Part of a small language model's weights.
Size: 14 layers, width 256, 2 heads of 128, MLP 1024 SwiGLU, vocabulary 4096, 16.8M parameters.
MLP neurons of a small language model. Each row is named by its layer, matrix (gate and up: input weights) and neuron, and shows model dimensions 176-239. Each number is 200 + 30 x the weight over its row's rms, rounded and kept within 0 to 999. A neuron's up and down rows have the sign that makes its largest values positive.
Before each neuron's rows, "fires in" lists the words (lower case) most often at its 100 highest values on Wikipedia text that the model never trained on.

fires in: "in", "from", "by"
L4.gate780,155,195,138,211,235,207,213,196,208,202,200,198,180,182,160,269,235,141,204,222,190,256,209,183,182,232,170,150,212,235,214,193,218,220,211,212,204,197,213,178,219,132,164,146,231,210,207,219,172,228,206,226,207,142,244,238,229,188,186,213,198,205,145,204
L4.up780,214,219,180,168,140,206,182,222,178,197,209,236,235,209,235,219,144,209,152,238,185,167,137,210,219,160,183,238,194,187,181,183,185,219,206,217,199,216,191,209,226,205,144,227,182,234,219,197,196,157,184,177,129,209,185,170,219,209,202,183,222,220,203,210

fires in: "can", "would", "may", "could", "to", "must"
L3.gate51,194,144,214,207,230,185,209,274,241,213,243,217,213,232,167,220,188,165,261,158,183,157,213,157,175,188,197,204,205,222,199,236,229,173,219,168,238,180,209,193,268,206,204,188,190,258,206,197,215,144,265,165,156,159,206,174,193,185,182,285,233,172,172,195
L3.up51,227,231,247,231,235,197,185,255,193,219,166,227,218,244,153,193,290,227,238,176,215,225,194,218,202,208,183,203,245,203,173,232,150,210,161,161,168,163,148,246,157,228,190,218,192,219,232,237,254,244,155,197,275,224,259,175,202,263,203,235,167,191,228,168

fires in: "of"
L5.gate839,220,267,207,230,216,206,241,243,247,244,184,179,214,183,202,187,195,166,213,176,213,164,142,251,153,193,221,208,215,219,208,192,157,236,217,191,203,187,178,239,178,159,216,222,162,189,235,285,246,215,188,198,193,191,198,239,157,250,231,207,126,230,181,198
L5.up839,165,211,189,236,230,205,231,170,195,223,205,203,159,190,269,215,198,138,198,210,165,147,223,194,195,222,203,166,189,188,232,240,230,173,187,193,221,163,236,134,202,195,261,171,235,218,212,192,192,197,184,160,213,209,204,276,177,171,190,188,165,192,205,177

fires in: "be", "is", "of", "consists", "occurred", "operated"
L2.gate558,156,180,210,180,173,210,218,157,171,190,199,172,136,218,181,226,169,181,226,201,208,230,177,226,259,194,151,183,196,181,222,148,175,202,188,175,153,161,125,153,215,177,175,260,179,200,224,196,223,211,195,134,245,161,213,241,244,203,185,204,174,203,206,198
L2.up558,199,196,210,235,170,207,146,219,205,223,176,196,189,168,175,204,188,178,186,167,170,176,168,203,226,142,185,248,256,162,206,185,155,200,177,177,146,196,193,211,190,212,183,282,186,234,217,211,229,161,157,175,227,141,194,159,205,217,168,215,258,159,210,192

fires in: "its", "it", "their"
L2.gate670,189,194,202,154,148,197,222,183,171,203,234,184,231,205,159,175,209,221,174,208,177,220,174,226,148,194,259,136,162,154,164,211,219,245,197,195,212,176,222,158,144,213,239,186,192,195,206,188,204,165,137,229,159,191,203,175,198,222,238,180,184,199,141,169
L2.up670,224,253,190,150,197,211,173,180,158,221,174,234,229,192,198,181,179,194,189,200,148,205,156,224,186,206,246,264,189,220,231,160,173,199,225,175,160,197,184,230,155,237,209,215,176,131,205,167,242,209,221,228,205,260,179,149,196,212,205,223,182,162,185,193

fires in: "the", "to", "of", "and", "its", "their"
L7.gate263,215,235,203,184,182,262,198,152,204,220,174,239,189,213,180,183,189,185,181,191,237,193,195,246,190,156,129,197,154,188,201,230,198,196,179,224,216,210,124,166,148,181,224,227,225,214,197,235,194,189,213,142,183,161,206,208,165,216,159,190,187,195,142,132
L7.up263,165,219,165,203,157,230,180,185,242,164,204,237,209,231,161,186,222,135,190,190,174,159,229,211,191,197,211,201,180,147,147,212,183,231,258,221,200,185,224,125,220,116,234,196,220,214,158,178,215,193,209,175,148,209,216,172,201,229,169,192,170,233,238,153

fires in: "because", "and", "but", "that", "which"
L10.gate402,168,179,289,219,197,254,196,241,225,174,221,205,145,218,221,156,228,210,254,235,220,193,185,212,177,199,185,221,151,150,195,190,223,161,210,209,190,192,141,210,143,205,208,173,220,208,170,169,208,209,163,169,203,202,204,196,213,184,219,202,247,197,235,226
L10.up402,171,203,192,182,196,196,218,218,202,219,183,228,208,242,249,220,179,179,140,222,240,215,170,183,192,167,189,152,132,167,169,255,165,194,155,175,184,175,161,207,157,221,166,189,239,185,212,215,250,212,190,212,182,147,223,193,238,140,180,232,147,149,210,213

fires in: "of", "to", "in"
L10.gate962,213,199,192,199,214,188,212,202,222,192,235,173,227,193,203,219,207,198,206,281,181,223,226,245,162,212,204,215,157,220,167,163,236,220,180,244,211,186,162,228,182,143,181,127,277,224,204,200,168,212,193,203,193,200,179,249,219,136,203,187,224,181,204,249
L10.up962,169,243,228,202,220,164,232,211,171,170,168,216,225,164,193,200,197,183,189,205,200,200,176,209,179,214,214,229,206,204,145,220,222,176,250,194,191,210,154,200,195,227,145,251,230,239,231,190,136,194,152,163,174,182,151,244,173,147,167,230,225,223,145,191

fires in: "he", "who", "which"
L10.gate363,208,180,209,208,181,242,161,243,220,260,260,183,145,108,214,226,185,201,168,158,213,242,185,230,174,167,210,176,143,198,185,182,208,182,214,186,128,241,188,175,162,180,206,153,248,157,206,225,238,184,186,231,195,242,204,251,184,228,216,157,198,209,245,165
L10.up363,170,206,245,214,186,208,194,208,211,183,202,181,219,192,246,211,255,215,218,244,247,166,269,203,203,200,186,154,160,148,174,170,217,245,181,146,189,218,184,196,202,190,206,173,239,191,219,205,193,204,200,181,168,185,215,199,240,123,183,241,169,216,206,236

fires in: "of", "for", "and"
L6.gate319,212,220,192,274,164,238,198,204,248,171,198,186,186,169,226,227,223,187,216,191,161,241,177,222,206,209,183,196,194,160,162,219,191,179,187,238,214,219,178,212,174,195,192,156,245,196,226,174,162,164,174,178,205,226,211,271,215,192,208,183,208,250,158,182
L6.up319,210,254,234,243,218,179,223,229,190,194,218,208,125,220,213,217,176,187,234,231,168,192,183,189,194,203,164,241,163,204,122,232,245,136,228,200,183,233,177,204,214,183,228,164,290,164,260,165,232,149,172,215,217,241,226,217,181,190,185,202,207,241,166,232

fires in: "the", "until", "after", "since", "under", "during"
L6.gate897,213,209,212,197,196,164,164,235,182,195,154,244,193,238,223,236,206,214,215,187,241,254,232,234,228,178,197,228,187,207,229,226,175,237,258,184,169,180,197,269,208,164,223,228,119,174,188,187,235,201,218,264,194,231,223,239,181,148,162,164,206,223,230,197
L6.up897,178,217,257,158,218,218,192,222,203,184,179,201,190,273,217,207,198,165,158,204,191,189,162,239,198,214,206,183,191,216,202,210,148,228,226,203,189,159,175,201,174,175,218,200,156,181,205,212,192,246,183,225,216,222,171,180,206,157,177,156,250,150,150,229

fires in: "to", "may", "not", "could"
L3.gate593,193,204,192,189,210,241,183,189,172,247,218,242,215,201,196,195,246,214,184,260,202,175,242,201,170,221,240,220,256,214,186,225,255,215,151,133,196,184,125,203,224,211,212,188,139,188,239,163,203,135,141,200,221,200,194,199,190,225,173,171,205,193,218,172
L3.up593,178,202,230,226,235,209,185,230,192,219,167,160,229,193,239,214,208,175,266,207,229,191,187,250,216,204,241,183,263,191,209,242,162,164,177,222,174,165,164,237,195,184,210,181,236,187,226,147,224,176,188,225,189,221,220,216,169,221,186,233,233,166,244,161

fires in: "not", "still", "could", "can", "frequently", "now"
L4.gate792,262,165,226,154,203,219,215,193,231,197,142,169,202,267,193,216,236,177,254,220,195,145,217,248,222,164,148,194,207,236,212,236,182,212,244,174,137,206,215,227,218,200,216,158,213,196,150,214,210,215,208,179,200,159,200,163,222,191,242,199,150,204,193,198
L4.up792,178,173,213,278,179,234,184,217,202,201,181,160,191,186,229,248,203,214,245,181,204,176,213,236,162,193,264,257,171,233,233,212,224,192,181,198,208,208,193,223,208,213,137,202,171,172,240,144,189,193,229,165,190,135,188,196,212,195,190,170,143,149,213,155

fires in: "she", "i", "they", "he", "we", "you"
L4.gate471,195,240,186,156,226,175,189,211,201,190,250,237,181,251,204,186,136,184,166,206,205,216,237,253,214,201,196,248,159,224,206,153,263,194,170,146,144,200,191,190,221,243,178,162,202,168,185,183,243,249,136,220,173,175,165,177,179,188,180,188,212,263,204,217
L4.up471,220,207,194,185,223,204,197,183,246,195,214,232,218,201,211,210,188,216,175,177,227,171,193,231,187,281,158,182,210,195,170,157,191,176,207,155,156,207,170,221,161,225,194,169,205,168,177,144,128,168,191,193,179,164,186,193,149,148,204,215,160,261,227,209

fires in: "was", "be", "also", "were", "is", "subsequently"
L7.gate563,208,188,221,228,162,157,215,156,213,231,190,228,220,218,214,185,155,138,299,201,179,246,148,186,197,192,158,219,199,215,154,204,230,237,230,213,165,193,242,217,229,153,186,209,233,242,207,249,223,196,235,171,175,206,225,201,239,195,224,240,163,227,226,173
L7.up563,204,226,243,167,179,184,168,213,174,163,223,205,199,233,195,205,206,176,250,202,235,154,189,171,210,152,236,227,220,226,227,201,178,208,160,144,170,151,140,195,177,235,211,248,179,224,196,184,191,171,223,209,174,152,235,219,177,204,189,177,189,206,209,249

fires in: "to", "can", "could", "would", "may"
L5.gate650,189,234,181,230,221,236,167,178,218,227,207,227,166,218,187,179,184,185,194,230,203,145,215,215,217,181,216,219,184,237,202,198,237,139,178,165,148,139,227,205,255,232,173,175,183,213,201,210,205,180,206,204,182,161,216,157,192,220,213,164,184,154,216,160
L5.up650,221,203,171,237,239,201,155,208,179,245,203,178,224,214,160,190,260,212,250,219,198,155,145,232,171,245,186,263,212,190,300,189,181,246,181,251,202,199,187,210,238,185,181,217,192,184,229,245,224,184,211,182,198,203,214,160,198,199,219,171,217,198,204,170

fires in: "of", "to", "murder", "reception", "complete", "plot"
L2.gate639,210,205,218,243,253,168,159,215,184,163,198,203,217,150,160,179,164,167,149,155,154,184,212,257,195,230,264,261,219,245,190,197,252,179,174,219,211,191,211,221,165,164,221,188,190,236,196,193,240,178,196,142,160,153,172,183,169,200,216,210,171,196,224,203
L2.up639,182,219,191,132,208,235,227,172,212,186,235,191,223,177,199,218,136,182,181,239,156,206,265,223,159,227,168,214,212,228,227,236,222,214,190,169,124,166,198,208,215,201,239,194,193,219,168,175,190,186,205,213,201,195,155,250,210,224,241,238,212,102,286,217

fires in: "the"
L6.gate60,167,246,205,197,243,183,209,219,235,148,203,275,193,232,194,225,188,135,251,215,166,218,224,183,199,172,180,212,213,191,180,277,222,266,251,212,227,180,221,179,212,211,224,240,204,224,217,185,207,216,225,181,179,222,183,227,144,161,157,201,170,220,147,220
L6.up60,186,161,223,202,143,191,211,177,228,231,251,186,182,222,194,259,241,209,216,185,230,151,226,235,227,205,214,188,185,181,221,203,173,183,236,171,197,207,174,216,207,249,213,180,168,203,265,239,186,240,170,215,219,176,195,124,184,209,212,190,219,191,216,189

fires in: "the", "their", "of", "a", "its", "s"
L10.gate32,169,248,164,194,210,216,189,140,181,215,223,222,188,239,161,232,204,200,145,206,180,200,204,198,166,226,173,229,172,177,200,218,185,252,193,224,204,173,161,191,175,204,206,227,176,213,211,182,194,194,210,199,241,211,240,209,177,201,214,150,229,199,200,201
L10.up32,161,237,183,212,199,168,221,177,203,193,179,190,231,166,183,183,229,169,189,197,199,149,191,216,191,223,242,199,195,195,215,197,209,183,187,148,204,175,141,184,148,216,221,181,201,209,227,215,270,245,244,199,185,223,221,194,218,216,174,210,215,178,202,178

fires in: "by", "jenkins", "even"
L6.gate924,239,168,219,273,187,206,230,173,201,182,196,166,206,220,197,233,224,224,170,188,196,250,186,195,159,221,221,155,234,244,185,190,257,194,205,173,232,254,175,198,204,201,155,195,182,193,219,184,197,208,185,197,212,250,231,200,207,194,159,160,234,200,233,190
L6.up924,176,237,163,220,185,153,232,166,209,207,209,135,155,215,173,188,160,183,238,199,167,228,274,195,215,196,178,199,229,218,230,137,195,190,209,179,176,156,229,188,192,248,189,235,226,221,206,181,224,231,187,206,303,213,199,210,177,201,165,165,218,177,219,215

fires in: "to", "by", "with", "of", "a"
L7.gate759,192,211,194,199,216,221,246,196,202,177,193,185,149,209,205,213,169,192,235,246,183,236,212,217,218,153,143,257,201,209,202,214,232,148,206,209,171,227,197,182,167,226,193,194,165,248,217,204,186,232,223,210,225,171,237,213,162,186,218,207,195,244,198,187
L7.up759,144,216,191,201,197,231,300,214,184,225,159,233,139,202,155,178,164,170,242,239,183,224,206,184,199,210,150,236,196,169,200,167,228,200,207,177,167,222,212,214,161,236,156,172,220,247,213,167,202,200,225,215,255,194,268,208,166,213,221,240,253,210,228,137